From a checkpoint of a small transformer trained on Wikipedia: width 768, 69.3M parameters.
MLP neurons of a small language model. Each row is named by its layer, matrix (up: input weights; down: output weights) and neuron, and shows model dimensions 544-639. Each number is 500 + 40 x the weight over its row's rms, rounded and kept within 0 to 999. Numbers have three digits each.
After each neuron's rows, "fires before" lists the tokens most often just after its 100 highest values on Wikipedia text that the model never trained on; "fires on" lists the tokens most often at its 100 highest values on Wikipedia text that the model never trained on.

L2.up2604:534471552461436501455455509499523468476430495504485561483472509434533472495547564450521505484569455474470546544482522488590486480539448477509462485517513518434499529503547551551444484498494536523511533485502483512541485521550507578515557494473541530541460486544467538587478474458528482501
L2.down2604:485533511484422493521528506518460463537487477470466476428560452400515419428570479420475482488496483466470518506497523500514522476542487568458524530523535490569507564528527538552478529439512462498496527485556500526472473501541451536482574465518489524486498548535535505545466473434489478513
fires before: " |", ".", "1", "2", "3"
fires on: " ", "4", "1", "5", "2", "3"

L2.up1999:513499497547462456524476531509461526480519517514440563526561526505516460460506543432439476421542512536496472602570542525544565479476535462477500515565466441479561476533548517545566485495550476459513543487464478499529513483507514497489507500489491501454501494489542535424511527415492526445
L2.down1999:446462482481450528545540493512509531378475537473491475488531471495491462499521447527464502425585487552485487450472474543520488532467541474542528490529573487578478455546532531491473576496491510612492450508475490510516477442561492461515479486536516489511462493507483480427507491491399571450
fires before: "1", " the", "2", "0", " a", "9"
fires on: " ", "0", " to", " on", "1", " in"

L2.up1133:551544529505504547485454549488583500534509463464524579484478468482449542471514532479552547511475554506536528483497515566552449521460409542492556550446461429468492550512511495465548524528492471538520467478454500506469435452445472510544480423531510432486560508571469586521545439491557499507
L2.down1133:480425452465475556469426526513521475511474499491498513514488492484550418497449533607455505521498375541478446511442459438445517538525512571503475557392453530558437510454580455482447491503543519541498580556468568469617499523556538564596492484512481418460465488503508405493509491489502535457
fires before: "9", "0", "8", "4", "1"
fires on: "1", "2"

L2.up1515:512554564463423468446466484464471515476498474568452564560518486503503515500503458449507515461510485401470521460490540468470604595438516531515441510483548540488520423501560506553434508512513449442458530538499477516515495478462548530533525532490525473453510486507457556462457518438440504530
L2.down1515:534520529489492489516534546538480494446501512555528549496492496438472499438473475511460551506546520546495509491503393463473542470448536558403511507513518506447541453463488522546522516528522485482426442620500496498514498458460500545424467451453490485497438453489484469519493475529488482477
fires before: "2", "1", "3", "4", "6"
fires on: " "

L2.up2716:487527526510523477475536543495534494561527523441423559508521505459472517525507423468555519504469534470509537487450554454489482512559445536502513474556567513522510458524563534466469529540533466498565502596412537538483472483489453474524495468503566468521521460540501498449493552435506513522
L2.down2716:514559510532433522532502565461511463449452539483510543516451521522537532517508456550497511431446474365473536543527522443470526533533518515518486433533532449492438454518501509505463511538463485452471453525473463425539526494498535491518567494559458512437536474544501457481530469504526540487
fires before: " ", " $"
fires on: ":", " of", " than", " about", " |", " approximately"

L2.up2757:531521539490498450526516538548419508524477489547454592517500531488534362573493563486492463492463529577503484553557521512590550499521577559512533495486408470516514445429586537572402498510493461527522510515501567533503452500559519534588488436425499473460461585547527511548545472470428489566
L2.down2757:471539521530453483511593533451557521472506526534450515482538475457496542527550474476463438534486434466493537442451447397475480480505529434521486525500517500513444576565572476510538513438460564554501553454557530509482479451582515444515528508492514460506500506483584503453587549507510479443
fires before: "9", "1", "2", " |"
fires on: " ", "1"

L2.up2979:501473490545466477545489514542504492563491472492479519489520551486466436474562451515476583417568498437509529533455551478472504500478531456519516521530472546441605545518502506528467498476510458479475547571468482494512499503512522582552478446541479506474523515471465562475528413522500612512
L2.down2979:479484551527510513551465465498470468545432477540473578512527544379492458488587480477463553440485518449511513558436544513505570481508538503475495496500483521472530509519439515526481438520495480504521545497534379499553468506500484485505526439489482447486456584513502537532523469467501560548
fires before: " ", "4", "6", "2", "3", "0"
fires on: "5", "|", ".", "3", "4", ";"

L2.up1149:555555526499430471562554460571491494441438504512518470506536583504507429489506515510486525454475578468502451525507491543516489535499482483475567469525370514552537430500526645528551514439493494498590496575566541504501460512470495445523421542518453515518492519560476473491532488581553483516
L2.down1149:528478470480561440466575529513552552460535467480498419487460544498474515534491506480448499530374449537461592511487544582490497481508543448469533426489403445507427560496457484511546476462486451499563475478499531492544511546561511469411524531516562513488497468516453427561620468484532460530
fires before: "-"
fires on: "\n", ")\n", " |", " of"

L2.up1692:510507530541513500546482528474440514531471417503497563520522470486425535550510502459547444484581497582516515520449537466539521477484440527464465487542403420445569432492526476457457548525392475465511464462487536482501503509494490453525506452446533482522544429544529492516443457514478480465
L2.down1692:475493492525518511440486494443485468471502480522522451381513481521513495500545493563496472473583545496517485468516513466487477466505484531460507595532521494561490542471503507462461504521519506503532536544432558480477516531500553422501498476512582475514541450449489490478528502546530467507
fires before: "2", "Total"
fires on: " ", "\n", " was"

L2.up264:503520515507427499521468490508439536556564482469496514515475546534544432532477490524520538472434490451537498488551507493496503501549506542521498483505536531508495482500567490490515435531485516468482512545465511602484523385505548519527439457497510459507500435505532532469512497414555498529
L2.down264:460564482571497523438476592530478501515531486455482555480457528572492552413522405488512480466452430498435475433537477478565494448550521497511484459549478529487536486511557480489545485561548560515518495466448506519530553497437540460504520479570508469468448567541570496457583459508482521525
fires before: " ", " the"
fires on: " than", ":", " approximately", " over", " around", " about"

L2.up2908:550524502531467562503455524540541423611472503508465444498557494448472468469487402468480496429541523441517497470508543490585503494528485461528540527452498495534417453494499480507456455492489499511541583480545474473498512490548517525478497511490453487482459504502518508477508510510503455478
L2.down2908:498469486512526520561476493476503494493475478465525474547491497496504548508489611522558527489492503468536535511437506543518507475520499535477538451558530472439451493548515380459544477421480462511438501510486478495565524443513489497532511510522507548488533524552506481515538476519494457472
fires before: "1", "9", "2", " were", " was", " are"
fires on: " ", "1", " there", " dis"

L2.up1211:485476520507532511518467478526526433525484494488508494469531488488479570486567566475470536488531439442426633455514529528491473523493450574449610499503479475444526509435474604519556450499536461508483480451486535499454457492510539440525500470426623428448509524493498534477539472530530467505
L2.down1211:521455476577537469487430523555508595464503460472512490488521540523476564456507499531494509460496456553426521484533518579461415451460488518535497562441517412502474496497535551414565507495475484515419463483484570445511466505554495511543490516503571404546506474446593501445516527547478488551
fires before: "2", "1", "4", "3", "9", "7"
fires on: " ", "2", "8", "1"

L2.up1830:535458533520529572475505546476519498501485504568486525505602529484499484537559521497457457510508524463498543539494495482471577602423526491493512445462517558504510559440498527472473449452464482468476491487509519514573510450496522540491524463494499538390534479548484497460460545567508571617
L2.down1830:523487428544459517485509511497521513513516514430515482484538510471483486508534499532438412512528480542509516490433512454471514461548534546485454465535532478539428550504536499517410457474450480479563518455479470516541521452474549535459539451497516524417495574423460535493484542488550577519
fires before: "0", " |", " Goals"
fires on: " ", "0", " |", ".", " ."

L2.up1959:543483554435506495514521524563483432590505529455476472500484513474470498530519442493534612447567549427554476556495527581512525533600494485495525484497440466540483508536558498517569538438544500452484558509512490452518555554544469577502545500548490516511444487557507489481524488438488476565
L2.down1959:472490491546516437522508478438472450424535546508421524444530486493545491527509453485535459542541490531479531529544528552522452533526418529499533542485480479473500559517469410458464504519544535499541475451477519429465418488479571489531496436485400525444519484471491485553545538513483519441
fires before: "0", "4", "3", "9", "8", "1"
fires on: "1", ".", " York", " ", "E"

L2.up2986:556466595457534534491535429483510470562518447499513521538502558444425465510572441490522501482521482551537484451558527490523488492495515596412512570553497482471517504538559502453504439483433511500578465541462523548510563567537535503523557491558551478493496567476503481525475463493472507434
L2.down2986:444505470447527606468555468498539488574501488530492496507507476449445383435552505511574446490488481498499484521500488517558489569562496549470507465505458481456481521507470490486510416448522468532536478573523521468509520539498607489523431495466508495508470564394455500512526493515554529475
fires before: "0", "2"
fires on: "2", " "

L2.up557:557509610378559505465499547562484500538528461522482500463527519492481448478507603500552611465525452431444516510573456539526518490489395520450515485494496482459493513533582494524480522525558365407503555503506491496478471455492481470493598452448548544463486538521556569480500486454520512511
L2.down557:524542496527497454484470523525545505524477453423521487428526558454490526505543589451487560495535465439486544612541484551524473516501494540538572535524471520537519526508581524469515500527496414393506462476494537472481529513488448439545488446520509454480449457456601474459528434468524448490
fires before: "2", "1", "6", "9", "5", "0"
fires on: " ", "2", "1"

L2.up983:539465536480539566578436492503442510499498498500531461538483484531488513510529539513475510466491481533534528545517566501596521478546532457458486504516539521460593521506549529478539458505451396487476461447490533506491494566563501526528543476481552461447549495458486549546482512446485456470
L2.down983:459480490525484524502494468554515497559501525566606498537522536454468487464540471495522463421500474519507553522469587596545508530524480472563547452473449532484543497459501499492522367564482412495518556543455508522471482491472551497449478507522538474460449502445457509560494551408456551484
fires before: "0", "2", "1"
fires on: "0", " ", "2", "1", "5"

L2.up512:575465530474510532513481434507452425486469465520496517488480507508465463466512438430504535449490483468493448534514498501510473524531487483541457493484438511503524493462493535555530496468505458501458533493568476444554478508534477518523553484556473453536507588470482528507497494486515540495
L2.down512:483449566518472506469493425549460500506479461536511546486500506567477503484581560482525493362442470517520486524542524491557545418528522501433457512546505487552514545523472575534469422445511556515500466493467474492517540519469497473447564524519486480440479543454472433546549455501550497535
fires before: ":", "-", "=", "3", " Succeeded", " |"
fires on: "\n", " by", "\n\n", " ", "-", "."

L2.up2077:465482479453408511527465515525499512534485508533410514441582537490483451456601496474436503488494445517551530534468544467556496526611430507526417520455433503440619602533542521536595442490501507552514467488500400474576465533487424467522451437495417530448547546552502489534548522464451506477
L2.down2077:488516499501451508530459522437485470553473484539513507506575546415502490457579464461421445396470482473494559536463587519569540446541510509541509477474502479543559490486450511518457462499461502463497573480525442503524484514528503468456529433510503437441485498529483486536445489457425525537
fires before: "-", "The", "===", "In"
fires on: "==\n", " ==\n", " ==\n\n", "==\n\n", " ===\n", " into"

L2.up1214:489486447467470495504460531569561430492487394514507511482547562504462426495508513535524541470452538460515479479539458521567497504525515559516527491502495573455485481504527576554558487473472516482517507506514484516423492507482496548565465477516501507467496512567483481508470540510495518518
L2.down1214:488490456472480501566486530559455466550395397488490512498504519402469389483595457479469526458542496535558564459488515478545550495528491535463501501534494529472526473465477604543529468419466443516531509503531498549511447508497469440498540435498501489476542526470441417487554494503479500522
fires before: "-", "1", "9"
fires on: "\n", "-", "1", ")\n", "0", "\n\n"

L2.up102:420531579477467474515472471539556488582428570554535558483547538476518501481510566478437523500480423449489488490464504511482536461521463452450567584491416432451515528443471488543456532465570443540460454496407467464568443511477473495460493441435454465499481499478562446493541533437559505545
L2.down102:577474475497474488505501516488464476523468547484532531520517476510445564470537494471449529460461442446511548521448474533502535414540520568435530597511493384458457489478496514498543477505527553515444528473470481385472506512482498472488504467552585488423479503459581546533554546438437512471
fires before: "3", "4", "5", "2", "6"
fires on: "1", "9", "2", "7", "3"

L2.up429:555476578529491528538504503477440485507509535474522539474530529449530513490539549495457520469510560468493582548453501458487591573446503487554501524501495534421499551530475462485519432500477481500508530570450434541523489487466559483461524482460437518494503524509516486519448444536470558490
L2.down429:503594476527478520476415487570468473492430489493538507468517509418474496469530546469501574471431490489542514518502546556565496530500485474532529486525469497533508538516484481509488466481438453494487545488510401501571491523546490526504551490548550490430489529520560501464476494500501570512
fires before: " ", "0", " |", ";", "1", "2"
fires on: " ", " |", ";", "0"

L2.up1322:408440463516443519484513439499534504492516462466519537525570537460493559453574493449445533449474556436531544473472578496459559464552482494530531512465455560517519554467511535502496461539543461460505510505515489467491508507507471480540487479457474519496429454507479523579423513536519474557
L2.down1322:520524471529461471489507485464448492510484464519495568534580537412471443514568514514425483458558469473572564477482555493486540516562532503472533546482499489440517504481463558455438476520480454516503444551548550533439493441495514492456529470455480530467465500541490494544424498508479508532
fires before: " as", ",", " to", " a"
fires on: " such", " well", " same", " latter", " intended"

L2.up26:439424475483490462521484450465530457553474503571556504538478538471469466503528401497481552434439465502551455550499511515487482446522461397557529549564430455479494453512520534500549465474532488540524523473505551528488468487440446505466467440491500483537480590492570464539519454423506480474
L2.down26:531508549495520530509497499503588520559453432517433587510479591439533555413494463508491465510505472520568508484486505523526485554505539440433493533555539464531583491549483528534593525495499439578450482453480454491537487477531524439442499501566459520472477555495516533549476473480459464481
fires before: " of", "2", "3", "4", "1", "0"
fires on: " part", "9", ".", " ", "–", "0"

L2.up2994:541524580509450473501474494479499474488527527513495533513521494492475511496514489454474503480487427490484498500510551471514439477485498477476523539459465557478509508575441514537492520536470435454492480527517462463572489443525483507590498484506594477436403514458573473502421564449462463489
L2.down2994:517493529477497496487532515468519514455464529518499470491536469488513527479497461440464518486525464504475478414528491447444525475497474512483540501449515532477484501456473526455464487490451482497482451516517549453505448441482466464513466502545533457466436475385522515474501473417442428450
fires before: "1", "2", " |", " |\n", "9", "3"
fires on: " "

L2.up1801:500557467434482503491535498518443465496493467497488552525517541480495485501490503442549556466506488497535541547516547445547481524524502487481500584504480495494563533479479540569551529490479421522507479502559479552517476497440475492492490497479488473563510511490506492437547447545496455539
L2.down1801:441535476483433403554501582515439490563571501430511521538506512437465507576439515469578421524462471438492597538480478518484453571545480492530490459493423519430532562501535490532465494518530496527496499519544490475508530482482467477441529510548523526554512478469488489468525407476543536462
fires before: "-", " "
fires on: "\n", " of", " for"

L2.up400:488526488452540484495489507438520547498494381534528538556500555453439501490480461478552510512512485502513557472478572490556445497555476493441601556517478482457551375495547528496520542536511434429476424489488435491542587598515456488510555423496511494427495502491541536515521460430480498472
L2.down400:402461441535492473507437440477561456589489495489527477456490431459500539482549510479489461553536494522472467496479478537525430502501556526456501514480434531531509482453501494549505515523520523459574498490499556469476583490464542470480499459419492504471472567557471558612573485588488481470
fires before: "0", "2", "1"
fires on: "2", " Y", " "

L2.up2580:511422505475534529473474513465474483442486447426504548530587535454502527499568518464452483429459474423495514507495521525527479542500460429524515445533437538522501438523471627470498457476475483482521503463506511478511551475479446512567548479475469514440472512487499508487459524458533495506
L2.down2580:514550497613513518505499414533476511485421523427451598515488517463495498503501569470497466525480468422503489540489494512531450577465459494551602539547490478454533542478546518478469460498467441465507480497541568506516560472456512476529511527543570492515454497494523470501502500471527526543
fires before: "2", "1", " as", "9", "7", "5"
fires on: " ", " same", " such"

L2.up2766:512474443474464494432424456552555465502474509591446473494614548528520519541470540497456491468522548498515515583396563473525598444522540512503443509554505544532526518475604511499462526444451491480453554558471515531477482504554502601472437491404474493522485564538483495474544489483582504473
L2.down2766:498443517541470426453521503457597440502509539482426592492595535504439501481474552462406401486539539462541513546460492505495475471517521529538523531533527530523472487554574501446559516533484522580465493535527517545505609438532493546474497584454417472585525524500598476518544576515541460466
fires before: "8", "6", "1", "7"
fires on: "1", "9", " more", "–", " imp", "-"

L2.up226:547522585537536512450509400495438449513502498586541480493494496521483461495498457420466449504478448554502577507509489469519419504470478469469470463502486533510501534575429494533446508541538435448504468522484445504552508458487500444608505513542555529423456518529512519462457454551422500451
L2.down226:546531531480529497474540535499487490479482480526547490498523471566500494502488477475513533558556454536464445410517501463468518488481469514429527463486496499495492532464495487488480492497461465487462439519515561441476493447494507443466499476533520467502452514416504520457498481412429477442
fires before: "1", "2", "3", "7", "4", "9"
fires on: " "

L2.up1745:556474558509580530516489513466518468514491502519540445504535527475461441452556435418463487453495551475549470580546510459510514522489561477502489513529556509468550514502501511497506402452465502526525495527479520486514466481504481544539534472496490468465512561532449547500464463515540500560
L2.down1745:470496541523492502510470509513466504581408465501512449421563537390494436437573463437520516395515462474556580517483533519561557524532456533487563548520480462519583532488535498510497433506487484526492486509540468514532512491516477471484577522508551486455492531482472480538495462471418518510
fires before: " |", "0", "2", "3", " to", "7"
fires on: ")", ".", " order"

L2.up1228:468485466581497406536523529549532450497440519487436503509466481460523472497531464502491481478483553448445511544560519507525514532518543557377553499495518491473514569477423499486512478527551510462523473453505539443550461517526457537546484442483492486503418508482502453568530416478528504489
L2.down1228:493431394524492463444528473479542444467454538492436532483424455501501521452513417490526487487483487500460579549478432423432486517528445520445477498503534529468514480479387456572497496462493521481566493466538544429525443504416508497511505508541527495445513521422457396574403426498510525520
fires before: " |", "9", "7", "4", "8", "6"
fires on: "8"

L2.up1721:557455486476467570449549604513483510582492509431476481503447531525486474499442428513406544491499600490593568479477517548547482519475488416514464529583550454529488510482511515477451529515526550474476440538462500444518579493483475514455562442486533437475496561481451563434509529465497530572
L2.down1721:491393417505498493504450506545476456488449504534544480473500454460489490535380523501495481506432443493449486473475488465508447495473513564460445499495472480560430526503484478466513478557449502530483557573525484535470482507520550506538459546499458562465498543533437457461530479505508477415
fires before: "1", "9", "2", "==", "0", "8"
fires on: " ", "1", ".\n\n", "2", "."

L2.up2269:483537500489450586535449544476510467485436492549487562514514525475472465550525512450385473462550447496555490548529539505552504482462593472509520466522474558544522571521502629524580461508491553538522516484538544467454467537513496491492460477526571508547551486435546470543483605417449434516
L2.down2269:486571492519561507554479434450520437580467575497473574552496514458436493549475502517524495554589492497471517495479422451491528491536480502540521509553577457525503486523535494518562534548516425529481513491518546491489518431507531428471535537538496551603569503456462463472548534484471492427
fires before: "6", "5", " to", "4", "7", "pers"
fires on: " ", "9", "1", "ad", " According", "ur"

L2.up1230:543472512483529516502514469497439537519452454526533571557469538554538466479456503487546457480515467536452482434459548497461501533474557444585468559498485552502570524455523483565515531534519465493503484512489453559526523508437495516482524480500489474528559529469549540474584555400453518465
L2.down1230:528516525576511530526482459416520495534468468541439533492557501593465511476433411472507510463494400535472511443485497454584471512500509525587481512508484487409518554514459492562514500557467497507523554442575518490479520529495499487501528457548455520454503529520426508532506482472398486529
fires before: "|", "===", "-", "==", "In"
fires on: " |\n", "==\n\n", " ===\n\n", " ==\n\n", "===\n\n", ".\n\n"

L2.up1103:569525498470410544505576501478486423513499466508436534513476470482465510521479498518516531456477505494536479493523502495575462533542491496472490550515457493536444414485532586548536497424541473535559502460555516449470513559562456521516579447468497537475533552543455486570554497486574466536
L2.down1103:505518557473443453470544483514556480499498506500557532537529505436443444531531499490549443494485467521434546481546454514545533553461563568425536450480544470506473510493554479569552470398463453573514574489463522547496487494506538496462535455529462501450488457466466579548494511527516462423
fires before: "9", "1", "."
fires on: "1", " "

L2.up1048:573536467411522500512505441472410432567524447604485494467530555446533492482456517464493524453584537456497482548513501482551509490552492572470457529516556536536558564574523502498541509524540487402588470624489460508557497483479475496514524491514550515439451484502484422455485552496468475434
L2.down1048:503481464444540499477573427533547489448514497537553500479484465443508490493459523456555489535488512521619462523513463469507541488437489550434563489480505451411503535447470471463444508486482468435507504544407590499520518516472507505518417440500479515473511438490470572528457581462539474494
fires before: "2", "1", "0", "3", " "
fires on: " ", "0"

L2.up1268:578556582528491490501492516459499522502470478547488539505452514457477519498531474431459518505511447510452527502543564499541448484518488502477429529449454528470520474591414483532470476506527460454466474554514446431609530419434458486586504475513583524409409530506541496482448550437451442494
L2.down1268:504474518463513492500550500471498505453464490522490478483514474488530524469495453463463506483515458517454458416543494442436505485511491505485516526466481533455500519463448527465469491490447463491469466505515567463522453470474444473506466529538549434479454474374512502489493467416430416464
fires before: "1", "2", "3", "4", "7", "5"
fires on: " "

L2.up2171:578458531503466541478474517502444457554475471498509531494559485462440486447536527462490485468494461468494509542483499468574523432532509533504553508481441472411538529443539545441504497532434536528499549495520520518445520555501502549489532513487475517483523553518540524512427448477522537572
L2.down2171:548477521497501513504438470493431455545458494474472555469549534430455454481592455471504542420451528497528506502448497526535558454515487463474513525463461530522530491521520532534575467476500540505497516498488497563497456594464480547479572506466514512441414527512528556522389471464491549554
fires before: "9", "8", "2", "1", "3", "7"
fires on: "1", "9", " ", "8", "6", " order"

L2.up1437:518452485460446511531468516500509473447445437489518446545462609501480533419462460497409541483537529415505561481535496481584510515517507495430507526451530506488499551495452501482481409528470504512560459540558507496530593498534477479532530489439456522496419500523512571571492406432446434566
L2.down1437:522493520483527552592472501502501518467513527480545482479453502546471477445458573546531521561491546451527475462597484546605454518497529487493517547484474519531464507517459447482559422496446511517558482529476432472562487515499480417464537525480542495417499482511539516403480420546537473517
fires before: "2", "1", "0", "9", "6"
fires on: "0", "9", " ", " (", " |"

L2.up984:474480511407457481546501536583480493529485450488502527569575514504436498466551543473494524458471408481540552464507567495500537553584521485538500509507424503488487525529469510498549536523538469446548543542464492490555470546500517533534534459449549500494515503510487446542420486457415504511
L2.down984:520548529473520491503473480568500479522443459474553552479564583405439466428621541476475564427538465496533549557504565484528528557538513480508539488481483526523551498540442552523525487463448492464484542546496444460626435515506507551533479424472501491466485479486516500509443456482493517542
fires before: "2", "4", " ", "6", "0", "8"
fires on: "0", "|", " ", "9", "\n", "2"

L2.up944:478512502488464476530503524496489582533440500562486455467469549543551533556523460484427514472521476482527477492487496496481554549494570448509591513473501481531526516488535505530468475546475466484471464513535508527493493541516526491477491464420495486508534537521512532519524513446504515546
L2.down944:380562452489546505510546509603560445500545479516496553466517509542467476465544510556522511528482534512518576485487454551560552540484528590538435519465461415491527545448518490496554522580537568517535484471560492504529547503546486493475578605526539472526517581571457484492446471490497532533
fires before: "9", "==", "===", " the", "5"
fires on: "1", " or", "\n\n", "9", ".\n\n", ")\n\n"

L2.up1164:603493504430464509495486513504480493514479489554476448482492517512403453493475493470464517464477506500473463517419564519468497469571572531432493532538510430466453545459494520538481498499501446487464489517499502538483496492504520571493502515510473461489429561531500541516495489455495520514
L2.down1164:530460434498536463469556453512448491581430518493486604529473513520508494542467514491481492524504506531536518398441585477457545475502493461521505501482542394459491566541469453557512527492464468483466513501541534526523560473493474507486476521515480440506540573493491524440511452553486519467
fires before: "1", "9", "2", "8", " "
fires on: " ", "1"

L2.up234:537508546450463585465562555501455470498493486562570488474514480513456510481462513474476565442517489509539527521507601552453515558607453517467556476515520445409545454540567536511480538514470465448513499479482486467432490473563554557447477453534506436461468496539432518482494505445501568523
L2.down234:531441454481426504485483539467489515525525443487567504543477526471499489523462509496466515539503444488517508465526547518477479457541548537477441505488451418500501542517539491464524515519503513517519555471589560501478503556566463489515432438512442408448544532553484592471493551536472517473
fires before: "9", "1", "2", "8", "0"
fires on: "1", " ", "9", "2"

L2.up2442:557456570544453473518479505534527506480455421508456543496481503515428502478505477522570592479437507483497545470473493503485491502460497509485518507475500572473521519571527504528539453475539546488550549441482516510475470579434546505551460455456570403545509519431552505509475500517516562548
L2.down2442:455455505508485555464486567520549522525550474518485439482517530470480547441576523525451485533550512485483458446527441453474504459529496569555531548497449580492587594458529533483458525513525540484433469508533577442536495485487480512502500537482510506507456477469544511471442443490461490546
fires before: "2", "1", "3", "0"
fires on: " ", ".", " ."

L2.up2004:573526570524487473486496503454487493518532505546484528508492524466529502486470471483486497522534447480469529505512468458493452512518463470470458518481464584438524509586432538488469507515484446426429526576534445426582503389482485512569506468487583515392413501475527476498418519439407528492
L2.down2004:520492531499506486494543531480515527450468517510501466503508455506510530497489468456444508508535467499446484435524500455458517496518470503472539502466515524477482493466495532457452493479450460487472482519502568438498442459487449489502460472541563464454436460373510508489495472430448432436
fires before: "1", "2", " |", "4", "3"
fires on: " "

L2.up1309:433575510442401467575441501534507540531506517516544541531512553496527478473551518490505503380499533456493480563479531561493464386423489415453497473435513503542479491482520558468547536539482432486547475500494461467508527561485463526539551455458525562382485471486573539501411496514501510549
L2.down1309:492522543509527521514470496551504452502566453525507533435528480556568506521612436470525513499515435492484441466556554480461462513446499507574517492515554520505465548484536414451571441583464431470527501483502512550584530494449527497483505422499464532485507508500564552469474544484497477557
fires before: "0", "1", "3", "4", "5", "6"
fires on: "8", "0", "9", ":", "5", "1"

L2.up120:440551458526429460556460519522516459480411461559529538558496532533510494471552467478493470403484462483506481494466543513442520514488518506485533454452490433528578467572431494530557522544508523485500463407508543510520498570500533476503479451509497554547460557494567453529485479482518526443
L2.down120:519509435517445476528443500574451495453394512517477565536516533518536516477478445499566495482508544467489461463469511495450520561487488546527498519545453444456506488488526503470536530562490525488507523507546531514487499504481509534470500452516482513545475544488490435473525482530501514541
fires before: " |", ".", "0", "5"
fires on: "9", "8"